Part of a small language model's weights.
Training: a variant of Muon for these matrices, 367M tokens, 5607 steps.
MLP neurons of a small language model. Each row is named by its layer, matrix (down: output weights) and neuron, and shows model dimensions 32-95. Each number is 50 + 15 x the weight over its row's rms, rounded and kept within 0 to 99. A neuron's up and down rows have the sign that makes its largest values positive.
A block is one neuron, or neurons of one layer that tend to fire together. Before each block is what it responds to, as a language model described it from the Wikipedia text at the highest values.

The first digit (2 or 1) of a four-digit year, strongest in list lines of sports career timelines, e.g. 2022–2023, 2019, 1997.
L7.down71:54 70 37 13 17 62 66 39 27 40 51 61 49 36 38 61 36 60 45 76 44 55 49 48 55 36 69 52 68 59 63 28 54 37 68 66 51 72 44 28 51 66 27 23 46 67 61 58 72 25 55 46 30 62 41 43 65 38 49 44 50 27 66 34
L7.down88:51 43 54 29 24 54 40 35 69 19 38 72 33 62 21 70 46 52 69 34 71 42 44 40 50 44 12 50 63 38 50 55 59 55 30 28 29 67 48 61 62 53 59 64 65 42 53 44 52 71 32 28 63 60 77 72 24 25 56 35 77 32 58 60
L7.down94:50 58 72 39 82 92 41 55 70 59 23 58 50 63 55 32 35 34 48 80 51 53 34 68 58 71 33 52 66 58 67 59 32 73 59 59 63 42 41 51 73 39 61 70 50 59 42 44 71 33 27 30 38 38 23 48 58 45 32 37 53 66 50 67
L7.down162:41 20 47 63 58 42 66 43 71 69 52 48 66 57 79 48 41 52 56 47 48 77 33 43 53 58 52 52 46 63 38 50 77 33 39 45 29 47 49 34 51 44 44 66 62 67 37 27 28 24 68 57 37 67 53 54 78 75 48 27 54 54 63 61
L7.down273:49 53 64 64 51 57 43 34 36 25 31 74 60 56 54 42 25 62 62 78 45 47 38 50 36 50 73 38 39 58 43 63 61 58 50 59 30 34 71 16 64 70 25 38 54 39 53 43 57 71 73 33 72 53 58 33 26 48 62 48 57 63 31 49
L7.down363:62 41 14 37 21 51 49 46 25 36 46 51 47 25 43 32 60 37 28 55 52 39 40 44 28 59 61 34 42 55 43 79 33 48 43 64 40 56 40 51 51 40 66 29 32 62 55 52 35 58 43 37 65 36 48 41 78 35 63 22 57 56 60 51
L7.down455:65 64 43 53 57 56 30 36 53 41 55 52 45 34 29 51 41 08 65 30 72 36 45 43 58 58 54 51 51 30 46 39 58 56 40 61 35 11 56 41 66 39 46 59 40 67 43 55 41 64 33 63 56 59 39 21 54 63 53 47 69 54 25 44
L7.down465:57 49 47 53 48 48 69 31 68 51 43 41 48 56 69 49 31 53 74 62 41 52 55 27 65 33 76 41 22 40 53 30 34 41 44 37 82 45 48 48 69 68 35 98 38 61 41 44 60 66 52 64 32 24 63 65 88 22 34 35 58 31 54 43
L7.down582:32 55 52 34 78 58 56 67 69 64 21 69 58 46 53 45 33 32 47 53 46 27 31 56 54 09 26 54 32 34 58 45 52 45 42 24 46 67 52 36 29 49 52 52 77 42 62 49 53 40 39 41 74 30 55 43 61 62 74 64 37 44 50 71
L7.down623:40 41 68 47 39 63 51 82 52 63 41 49 36 40 78 52 56 47 48 69 63 65 31 48 42 52 43 36 45 32 51 37 39 38 49 44 57 73 78 60 47 43 74 53 66 39 17 46 44 35 62 24 57 55 63 76 28 47 36 38 52 58 53 30
L7.down665:38 46 56 69 45 59 52 44 44 61 59 58 48 36 41 47 51 57 64 51 38 50 44 43 38 42 43 28 52 37 47 42 42 68 34 51 41 65 48 52 60 59 64 56 55 46 65 55 79 08 34 51 84 26 49 53 44 54 52 55 38 56 69 41
L7.down675:68 85 23 52 45 69 44 45 58 57 83 62 75 19 55 47 63 58 57 37 46 38 55 59 35 29 48 42 51 44 66 59 52 62 43 40 52 34 43 34 34 50 51 58 31 57 39 46 69 48 57 62 83 08 24 62 49 65 33 35 47 56 46 66
L7.down700:55 29 35 41 28 63 67 41 49 49 63 72 65 45 46 34 41 32 46 35 51 53 29 58 32 59 34 38 32 61 46 50 49 51 15 60 53 41 07 41 29 48 59 49 64 81 32 35 29 36 51 51 49 33 64 62 37 42 56 56 71 49 50 31
L7.down743:61 44 72 40 72 49 58 48 59 51 08 41 86 61 35 61 51 57 55 51 49 31 50 44 56 41 58 32 46 66 27 75 34 29 57 68 48 51 34 48 59 23 51 63 50 43 57 48 56 41 40 58 51 72 72 45 44 53 59 35 57 27 51 56
L7.down822:36 58 42 24 51 58 38 79 72 28 30 55 29 64 65 42 48 72 50 52 48 40 71 29 65 55 59 27 45 28 73 42 53 43 50 39 43 67 54 23 70 15 67 44 24 44 55 56 69 64 38 66 43 42 81 70 65 76 78 44 50 26 52 72
L7.down1077:40 63 38 51 67 69 35 44 52 52 28 36 66 43 31 40 41 53 46 80 48 49 30 38 53 38 54 39 44 10 74 63 61 70 57 43 46 31 46 31 73 23 35 48 53 43 17 35 27 78 55 61 49 30 60 53 48 59 72 63 68 37 50 58

Words that introduce a proper name or title that comes next, such as called, named, known as, and an opening parenthesis before an alternate name.
L6.down17:37 34 18 51 21 73 48 40 44 55 66 19 60 45 75 58 57 24 49 60 58 32 52 39 60 44 62 45 63 33 26 53 66 47 63 62 49 54 36 64 41 17 65 49 59 38 24 60 40 55 54 36 41 56 28 68 51 36 63 70 30 55 43 76
L6.down133:35 44 59 47 48 32 57 53 50 71 33 37 57 68 64 45 56 32 57 61 52 52 65 64 50 27 48 27 69 26 58 46 66 27 41 61 57 44 41 50 50 43 26 56 29 37 37 44 46 56 65 57 70 45 47 47 60 44 62 21 60 51 52 63
L6.down325:48 72 53 45 39 61 52 29 54 45 32 63 34 60 63 53 54 60 54 53 69 34 69 49 66 41 51 79 51 44 10 46 50 41 38 50 58 43 54 51 56 63 20 69 45 49 56 55 67 19 34 71 22 73 58 71 32 52 51 35 41 93 49 58
L6.down606:53 33 25 73 71 83 57 41 55 55 56 57 42 62 46 63 56 74 39 32 49 34 54 26 49 51 52 28 70 49 56 44 38 19 53 57 58 51 63 65 68 39 38 46 16 40 41 40 46 67 35 57 46 49 75 57 75 55 33 41 51 53 33 54

Function words just before an alternate name, abbreviation or title is introduced, such as "known as", "spelled as", "dubbed the", "Railways,"; also "the" before superlatives like "the first" or "the most".
L7.down0:32 41 61 38 57 50 63 73 62 54 51 46 42 37 70 59 54 53 40 29 51 44 53 29 44 39 55 59 55 34 70 49 59 56 48 48 75 36 40 58 71 57 51 63 67 40 37 54 65 28 45 44 92 41 70 61 37 64 62 52 52 49 30 51
L7.down54:68 51 36 26 30 75 33 60 66 34 26 11 57 72 45 72 35 41 50 44 37 39 29 48 42 69 45 67 68 53 32 32 64 77 49 57 40 68 54 68 50 48 36 45 21 57 45 43 38 67 38 46 62 35 28 25 42 55 68 53 71 52 73 66
L7.down75:37 40 27 41 74 53 37 53 17 53 30 65 22 59 30 70 50 31 56 36 66 58 47 55 60 55 57 54 64 46 36 64 59 67 61 51 64 66 63 40 79 47 49 55 40 30 50 54 48 60 21 29 52 70 58 57 51 55 58 57 58 58 37 74
L7.down254:44 61 47 44 57 66 46 41 62 61 48 61 59 67 59 43 44 47 55 56 42 74 84 55 72 41 62 50 54 46 56 52 48 32 65 37 69 39 41 37 72 54 34 61 60 52 39 65 44 51 66 53 37 42 50 64 41 56 61 32 76 22 72 66
L7.down388:67 71 49 41 48 37 45 56 30 74 27 48 26 21 51 79 61 53 62 75 47 72 41 78 35 73 71 41 49 61 38 51 50 56 46 47 52 34 39 43 70 49 46 35 62 28 44 44 66 53 48 78 76 38 44 21 55 46 67 17 48 53 54 45
L7.down436:38 48 41 48 69 53 54 40 30 59 54 51 26 35 61 38 71 71 74 41 69 50 35 51 36 54 33 56 52 54 42 61 41 21 30 62 25 74 55 38 80 39 43 54 77 71 33 43 31 20 31 45 06 65 23 68 39 63 46 07 49 84 09 45
L7.down470:68 52 68 46 54 56 32 56 53 38 01 44 60 39 59 33 42 44 38 29 37 37 41 51 57 42 62 51 69 65 18 53 65 58 35 39 48 81 66 51 83 71 29 18 58 40 55 55 50 51 63 65 72 44 58 45 35 69 66 59 72 46 43 66
L7.down473:51 65 63 48 43 63 47 68 48 36 49 70 18 09 66 56 51 55 46 76 68 18 27 42 54 47 47 47 61 41 67 72 64 58 71 52 42 88 57 74 82 51 69 57 34 31 30 60 70 56 73 71 54 26 62 71 51 74 32 58 36 35 58 30
L7.down484:65 24 52 47 79 57 42 38 50 50 59 35 51 29 51 43 39 32 42 29 51 29 25 41 45 41 71 65 85 73 59 66 40 63 72 51 66 54 52 63 44 36 57 43 63 36 46 51 45 63 54 52 17 75 44 49 20 33 35 43 29 59 61 45
L7.down553:47 66 62 42 97 46 44 62 60 42 25 59 26 24 44 36 32 55 33 59 26 76 63 54 56 49 57 54 65 52 18 48 53 44 38 27 72 55 46 58 44 46 68 59 37 62 64 68 36 32 65 63 39 56 46 48 57 40 31 33 30 51 46 69
L7.down667:41 15 47 48 36 62 35 55 27 22 55 57 36 44 33 58 39 45 48 40 25 69 32 54 45 47 45 52 56 55 50 69 35 71 57 43 58 76 47 40 46 45 65 43 67 22 47 53 49 56 61 31 59 54 42 35 39 78 31 55 71 56 60 73
L7.down709:40 80 61 40 47 48 64 54 66 39 66 49 57 11 46 41 61 50 35 59 27 36 58 54 39 56 22 68 37 62 43 40 54 48 58 41 44 62 67 33 26 39 43 29 46 61 61 37 42 68 55 45 32 56 56 36 54 69 74 40 69 52 39 61
L7.down711:45 44 73 46 42 35 83 45 51 57 27 56 56 58 68 34 57 64 50 80 26 43 56 58 59 41 61 44 54 78 63 27 53 14 32 65 54 57 47 53 60 50 45 33 47 79 69 29 32 29 79 73 54 60 49 96 26 42 69 61 48 38 27 42
L7.down912:71 52 38 65 43 50 73 26 46 53 62 55 45 41 46 50 41 46 59 50 54 29 68 54 13 41 51 36 60 49 65 54 33 38 71 69 47 53 29 91 56 33 62 40 46 56 65 67 54 57 37 41 38 14 41 60 66 49 62 37 81 54 64 56
L7.down935:46 70 52 52 43 60 34 48 41 42 37 51 30 42 66 59 26 26 47 40 66 45 43 44 47 54 53 59 39 52 25 33 62 48 43 62 53 40 61 32 47 56 49 48 51 47 25 50 51 43 48 43 65 61 47 18 55 46 83 50 57 52 58 52
L7.down1049:52 48 39 65 56 48 57 17 39 64 45 45 47 68 24 54 57 47 46 62 85 56 54 16 53 87 55 38 53 61 43 56 33 54 53 49 67 37 51 46 49 41 38 58 41 42 37 30 64 60 32 53 49 20 25 47 20 65 36 43 35 54 28 34

Prepositions, mostly "in" (also from, for, In), ending a biographical or historical event clause just before a date, e.g. incorporated in 1922, joined in 1971.
L7.down12:49 43 44 46 41 33 52 36 39 39 54 62 51 38 65 63 45 21 49 44 45 23 52 65 59 58 61 43 52 59 41 66 57 34 41 40 59 41 73 49 74 47 32 48 51 51 37 52 49 67 41 75 57 53 32 59 26 70 82 53 59 28 57 33
L7.down70:55 44 40 26 57 32 27 55 52 47 34 43 39 47 44 32 76 34 68 63 63 50 42 78 39 63 62 19 62 23 60 66 41 69 42 67 45 23 44 83 43 54 51 36 60 72 67 35 74 32 34 67 54 49 30 54 38 40 50 42 72 43 71 39
L7.down271:42 49 22 32 53 49 66 73 37 53 66 47 41 60 60 50 45 59 83 45 49 72 47 60 53 56 57 61 46 54 54 61 93 72 53 45 55 60 42 65 62 99 56 49 44 66 33 65 54 55 52 56 46 54 41 38 69 60 57 42 27 40 77 58
L7.down343:30 34 47 31 09 26 73 52 43 61 49 20 52 36 56 59 54 40 53 26 34 70 48 69 37 15 55 49 35 54 51 74 64 44 33 45 47 64 80 26 34 50 39 46 43 65 29 67 23 19 68 43 46 50 48 55 61 15 54 39 27 31 54 66
L7.down356:64 36 33 42 37 71 64 64 32 67 48 51 67 32 65 53 44 57 34 36 41 66 48 64 58 70 62 33 32 61 56 19 19 29 37 59 26 44 68 35 61 81 30 49 60 33 36 27 23 49 31 59 40 42 51 69 51 39 65 54 33 94 80 63
L7.down410:80 57 53 59 52 38 50 45 55 40 33 64 36 42 35 32 78 23 80 60 48 55 53 70 35 55 57 60 60 15 70 73 64 56 66 63 37 54 24 72 41 57 23 78 65 58 43 38 71 54 34 58 58 39 37 51 34 40 39 44 47 34 75 35
L7.down471:50 43 33 66 52 34 72 66 69 58 61 46 74 46 54 53 56 79 62 41 46 63 81 59 42 41 54 79 39 52 43 46 72 54 51 59 62 47 36 59 55 44 65 38 30 43 49 57 52 45 38 42 66 20 62 61 42 56 40 63 24 10 41 73
L7.down530:54 65 72 29 33 41 61 44 52 65 47 50 52 30 66 37 45 32 69 44 73 24 48 43 38 68 46 55 50 74 63 69 46 75 73 35 63 62 42 60 62 41 67 60 28 37 41 31 62 59 37 62 34 30 59 52 50 56 43 37 36 37 49 65
L7.down579:25 27 54 59 55 42 69 39 66 70 20 57 43 63 52 64 56 73 35 53 35 51 39 46 78 47 55 52 53 26 57 62 33 64 52 60 81 47 70 32 27 82 60 52 42 25 17 48 61 75 42 51 44 35 28 18 19 39 43 38 69 55 37 70
L7.down591:39 57 82 48 69 80 61 52 28 19 22 60 42 46 67 68 54 68 33 73 59 63 49 43 65 72 49 55 60 41 36 47 61 26 44 47 58 56 66 45 63 38 68 52 57 38 23 74 36 17 43 65 52 58 53 59 90 81 48 63 60 17 52 77
L7.down684:69 54 46 79 42 55 76 40 47 49 41 61 39 67 76 49 47 47 49 32 63 46 54 67 44 72 24 34 66 38 42 71 40 63 18 72 38 54 52 71 51 63 48 74 22 28 44 89 58 50 39 08 49 72 43 49 42 55 27 50 39 47 80 57
L7.down698:74 52 49 99 75 43 50 55 52 31 59 42 19 66 61 63 42 52 68 77 32 67 62 41 49 45 80 87 61 65 78 65 77 62 45 21 36 32 56 64 54 61 53 71 66 48 27 33 66 49 43 69 59 64 51 63 38 41 54 72 68 64 54 35
L7.down724:48 51 54 64 68 61 75 47 34 72 54 39 42 62 37 64 56 50 71 64 67 18 57 63 49 53 39 69 37 62 91 41 37 50 81 63 51 50 36 40 41 61 19 46 61 59 52 40 32 63 63 59 46 50 52 50 60 16 58 60 44 44 43 57
L7.down790:67 43 70 34 74 51 65 40 52 44 69 43 42 47 78 64 50 43 63 55 47 68 39 51 49 60 42 60 44 38 69 80 62 58 57 41 59 79 46 46 54 18 32 56 40 48 49 65 48 41 46 65 54 74 66 57 52 68 63 49 45 64 41 67
L7.down832:27 44 47 57 49 64 23 22 52 43 35 77 44 56 42 19 64 57 27 40 56 41 42 56 21 66 41 57 68 56 37 33 26 38 19 72 37 58 48 54 79 44 18 84 65 58 75 39 34 52 76 49 69 38 46 69 48 66 33 53 49 40 62 28
L7.down1010:42 53 20 40 47 46 45 37 42 46 27 59 76 67 48 34 17 57 36 41 35 73 49 38 48 27 47 36 55 71 66 53 60 47 42 51 50 32 46 27 72 56 50 29 39 63 48 48 41 39 61 65 58 44 48 47 55 53 38 42 45 60 45 68

Pipe separators (sometimes semicolons or slashes) right after a numeric cell in sports standings and statistics tables, e.g. 39 | +22, 5 | 4.
L6.down291:55 42 39 30 41 29 31 36 40 77 62 64 52 37 62 85 55 58 59 45 49 61 63 64 70 58 38 35 30 43 58 68 24 33 48 91 55 80 39 43 57 24 83 31 58 50 45 59 42 70 55 45 59 31 47 13 51 69 79 40 48 32 76 39
L6.down387:73 43 42 36 39 14 40 73 31 41 55 35 41 65 31 67 01 73 62 61 54 42 30 33 63 71 58 58 63 40 49 60 54 77 59 67 39 63 42 52 47 54 28 46 38 41 52 59 68 37 33 45 79 51 48 46 57 23 78 31 55 56 46 44
L6.down698:74 52 51 43 74 43 41 52 35 27 47 54 26 45 53 43 46 47 37 66 31 44 54 40 52 52 55 35 40 16 51 45 73 34 50 61 54 53 52 70 65 55 18 86 65 41 55 82 32 41 47 59 49 86 35 44 36 42 37 65 23 71 47 55
L6.down833:82 49 06 39 45 58 33 57 72 50 51 41 43 34 51 50 42 48 35 61 60 41 50 56 66 51 46 60 24 60 51 46 42 28 59 30 51 48 42 58 27 58 47 47 50 56 56 25 59 49 41 41 58 73 29 77 52 42 35 51 72 63 61 51

The digit 1 opening a multi-digit number, mostly 19xx years after a space or parenthesis, as in (1905, 1,405, 1999; occasionally word-initial cl/Cl as in clicks, Cloud.
L6.down213:42 48 74 32 25 36 67 32 66 52 50 54 61 30 43 27 33 38 18 61 22 65 25 27 59 77 40 54 43 33 55 45 68 40 37 44 64 50 29 78 48 16 50 56 22 54 43 34 57 66 49 65 64 35 60 41 36 78 46 36 57 79 67 54
L6.down585:70 55 59 37 53 68 72 36 50 52 53 35 60 49 42 41 24 41 57 46 37 56 53 63 52 39 77 36 42 42 27 56 43 70 41 56 67 35 33 63 89 49 41 59 68 50 40 31 58 52 44 43 44 13 62 68 79 44 34 79 19 37 34 46
L6.down1020:56 66 23 89 48 46 64 61 57 47 44 48 48 45 69 21 40 45 47 26 35 46 74 77 62 42 32 54 31 25 70 69 59 77 43 78 65 40 62 51 36 48 59 08 55 50 47 54 54 49 47 67 32 36 55 48 35 30 51 54 33 27 38 40
L6.down1032:49 61 70 64 49 48 60 56 44 60 50 66 62 37 46 51 37 53 50 53 51 57 43 42 42 43 75 44 36 35 22 63 47 58 65 72 79 59 68 51 73 75 41 42 64 33 61 41 51 59 52 52 55 42 45 56 32 58 61 40 57 42 35 47

The word "in" (sometimes of, at, from) beginning a phrase after a complete clause, as in "in which", "in 2020", "in the video game".
L6.down164:58 35 42 49 48 56 54 74 55 37 59 39 75 34 50 44 79 61 43 75 46 36 79 43 60 49 39 50 64 44 33 83 52 53 52 68 50 59 60 46 51 32 73 37 52 53 68 60 48 51 64 60 54 34 47 66 61 46 49 34 54 60 48 62
L6.down251:72 61 66 67 66 43 61 43 60 46 78 57 49 48 40 33 46 57 82 69 52 53 60 34 37 64 54 69 48 35 34 48 43 32 64 83 52 56 51 38 83 41 38 77 46 41 51 48 24 39 36 64 34 50 73 55 55 53 45 57 42 42 64 44
L6.down534:58 50 42 49 27 56 45 51 66 46 56 32 29 56 43 62 38 57 35 65 59 44 46 67 34 58 59 55 36 39 65 44 65 61 54 63 41 67 64 49 39 46 55 76 22 14 70 47 32 55 81 49 36 61 46 54 51 58 30 45 73 37 68 49
L6.down1065:50 60 52 35 71 54 53 51 32 26 47 89 49 50 37 46 33 43 46 65 79 31 60 63 48 52 59 42 48 50 56 48 59 35 35 80 47 44 75 31 48 67 43 59 43 40 29 68 51 57 39 40 58 53 59 64 82 43 28 41 47 43 71 63

The leading digit 2 of a 2000s-era year, split off before "0", in dates like April 2022, 2 July 2025, in 2006.
L8.down359:48 44 37 63 19 67 57 67 61 51 35 52 62 49 34 54 57 47 28 61 64 42 59 48 59 51 27 66 61 39 70 41 43 69 57 31 48 62 49 47 50 54 32 55 32 59 63 51 64 68 51 38 45 47 66 21 49 76 48 52 42 50 68 43

Pipe or semicolon separators between cells in Wikipedia stats tables, mostly right after a number, as in league standings, climate and census tables.
L7.down21:45 49 76 49 46 70 40 70 55 57 52 67 59 49 53 52 61 48 55 66 69 33 49 43 43 67 72 79 50 30 51 39 64 49 37 52 42 52 59 32 64 49 64 70 42 51 78 64 46 56 52 78 52 62 54 40 45 27 37 36 48 49 42 45
L7.down45:49 37 35 67 62 42 65 44 60 40 18 31 27 61 47 68 42 55 56 34 22 80 30 38 60 50 27 67 45 46 82 53 59 42 40 51 65 53 51 66 44 83 44 69 60 48 52 29 71 36 48 50 36 47 64 57 65 46 75 32 59 58 59 96
L7.down119:33 46 49 43 44 27 17 57 57 40 60 47 46 61 61 46 58 25 45 51 65 53 39 54 61 42 52 37 59 86 19 42 35 27 52 47 75 52 46 57 61 59 62 58 39 39 32 35 75 30 54 55 64 63 57 69 42 56 44 63 76 55 43 70
L7.down265:39 43 56 66 55 53 51 55 33 45 60 26 47 48 59 48 51 75 59 57 60 76 37 44 63 34 45 44 59 51 51 85 51 68 51 52 78 67 24 58 63 94 70 57 34 41 34 38 64 35 54 46 56 49 33 62 55 38 40 78 41 60 33 46
L7.down276:51 36 51 52 63 49 36 45 27 60 50 32 17 40 49 34 86 38 40 51 63 63 50 47 49 43 55 30 61 59 46 61 25 66 59 30 60 42 31 58 36 36 77 19 36 30 43 46 70 51 49 63 43 71 58 47 70 36 42 47 65 51 42 50
L7.down387:40 49 22 62 40 53 48 54 55 48 85 53 22 80 58 51 47 25 49 29 59 55 48 49 60 46 26 32 59 46 69 19 42 40 40 36 53 23 59 18 56 61 62 46 83 55 41 41 75 53 39 60 39 52 58 37 46 32 63 60 50 34 49 30
L7.down413:66 53 57 24 67 21 53 67 37 49 55 47 47 57 47 40 53 54 37 64 59 65 68 34 44 65 38 44 37 46 80 38 29 36 58 43 68 57 51 51 54 54 46 48 49 58 00 61 60 41 50 57 59 64 58 41 75 77 58 56 58 73 53 39
L7.down515:46 46 77 50 41 52 31 33 63 36 14 53 48 16 51 42 47 35 34 47 60 32 11 23 61 36 46 37 58 44 50 54 41 75 47 65 26 62 42 16 70 39 41 62 60 63 48 59 55 44 48 37 64 58 32 50 26 55 50 31 59 18 70 82
L7.down654:74 47 47 68 19 25 49 63 34 56 47 50 62 54 67 45 42 50 52 63 43 44 53 48 53 58 37 83 52 54 28 36 73 28 54 50 49 46 54 86 52 43 48 34 77 28 33 29 56 53 62 62 48 47 67 38 41 59 71 25 24 47 47 71
L7.down673:18 58 23 39 60 36 64 91 76 53 60 56 31 55 44 38 41 67 30 69 41 53 70 37 79 49 29 65 47 30 45 52 31 83 46 41 58 87 47 68 56 65 55 56 63 63 52 62 69 34 55 40 35 31 46 32 70 60 56 65 44 64 37 66
L7.down734:52 35 33 64 29 58 64 63 64 56 71 49 57 58 55 45 24 20 34 52 28 43 53 65 54 42 58 56 55 46 50 41 53 57 32 45 39 56 43 25 29 19 58 43 34 40 31 34 38 59 60 36 67 46 48 49 75 70 54 65 62 48 72 42
L7.down821:48 56 52 52 60 39 51 79 88 62 53 43 46 39 57 39 84 60 39 50 54 54 51 39 56 27 57 57 36 46 38 56 21 41 22 60 53 53 45 17 48 50 68 32 42 35 41 60 88 69 53 40 24 59 31 59 30 70 19 28 57 59 44 57
L7.down854:74 37 45 43 78 34 39 53 60 56 50 34 66 42 59 64 71 59 35 56 79 45 40 52 52 33 44 15 24 37 52 83 44 37 19 23 78 31 48 54 78 33 45 58 20 69 44 56 73 38 76 42 70 53 45 65 55 34 61 71 42 48 50 44
L7.down885:49 40 83 47 53 32 67 61 33 60 63 53 62 42 44 64 93 36 56 48 49 20 77 73 51 58 52 34 44 65 20 34 42 33 33 37 40 60 33 71 58 57 29 41 41 48 76 63 55 54 42 62 56 65 56 77 69 67 40 47 50 56 41 46
L7.down982:49 22 27 60 47 34 69 76 50 63 31 31 38 46 66 56 54 63 57 42 37 75 78 67 28 51 33 30 72 58 47 27 36 37 65 47 38 41 58 38 53 47 67 37 58 43 48 41 59 45 21 33 53 47 50 48 73 29 41 27 51 60 54 64
L7.down1034:38 62 55 40 26 55 17 61 38 47 44 61 65 33 65 71 53 45 10 71 59 38 36 50 26 50 49 68 54 38 43 52 36 74 35 37 18 55 60 53 48 54 17 54 60 46 57 63 48 62 65 19 46 32 29 27 57 56 69 64 51 74 46 50

Possessives and the right before an ordinal or count (his third, their second, the first), plus middle pieces of abbreviations and numbers (Rs., RIB, MLS, 1885).
L8.down396:35 51 36 44 65 48 27 48 50 45 40 35 66 50 43 65 67 38 57 85 63 36 57 63 57 34 43 34 38 56 48 69 34 26 55 37 51 36 52 37 62 56 36 47 48 30 45 29 39 56 54 44 18 61 51 54 71 64 59 17 34 54 33 51

Prepositions like In, On, As of, By starting a new sentence or paragraph, usually before a date or year, e.g. "In June 2018", "As of the 2020".
L8.down888:56 62 18 48 15 68 74 68 20 50 19 51 68 75 43 60 64 26 77 59 32 38 58 71 62 53 54 75 40 43 55 63 24 29 45 46 51 52 48 59 65 52 34 55 39 58 59 71 52 57 64 34 74 62 48 46 52 46 73 40 72 43 68 57

Field separators (|, /, ;) right after a number in statistics tables and infobox lists, such as footballer career stats "Club / 19 / (2)".
L8.down497:68 60 67 29 53 36 52 35 31 35 53 58 10 35 70 68 54 36 32 65 57 55 42 74 46 46 62 53 59 52 36 45 50 69 57 35 51 92 37 66 25 41 67 41 45 44 55 68 61 56 48 38 68 62 39 39 38 47 31 64 31 47 36 56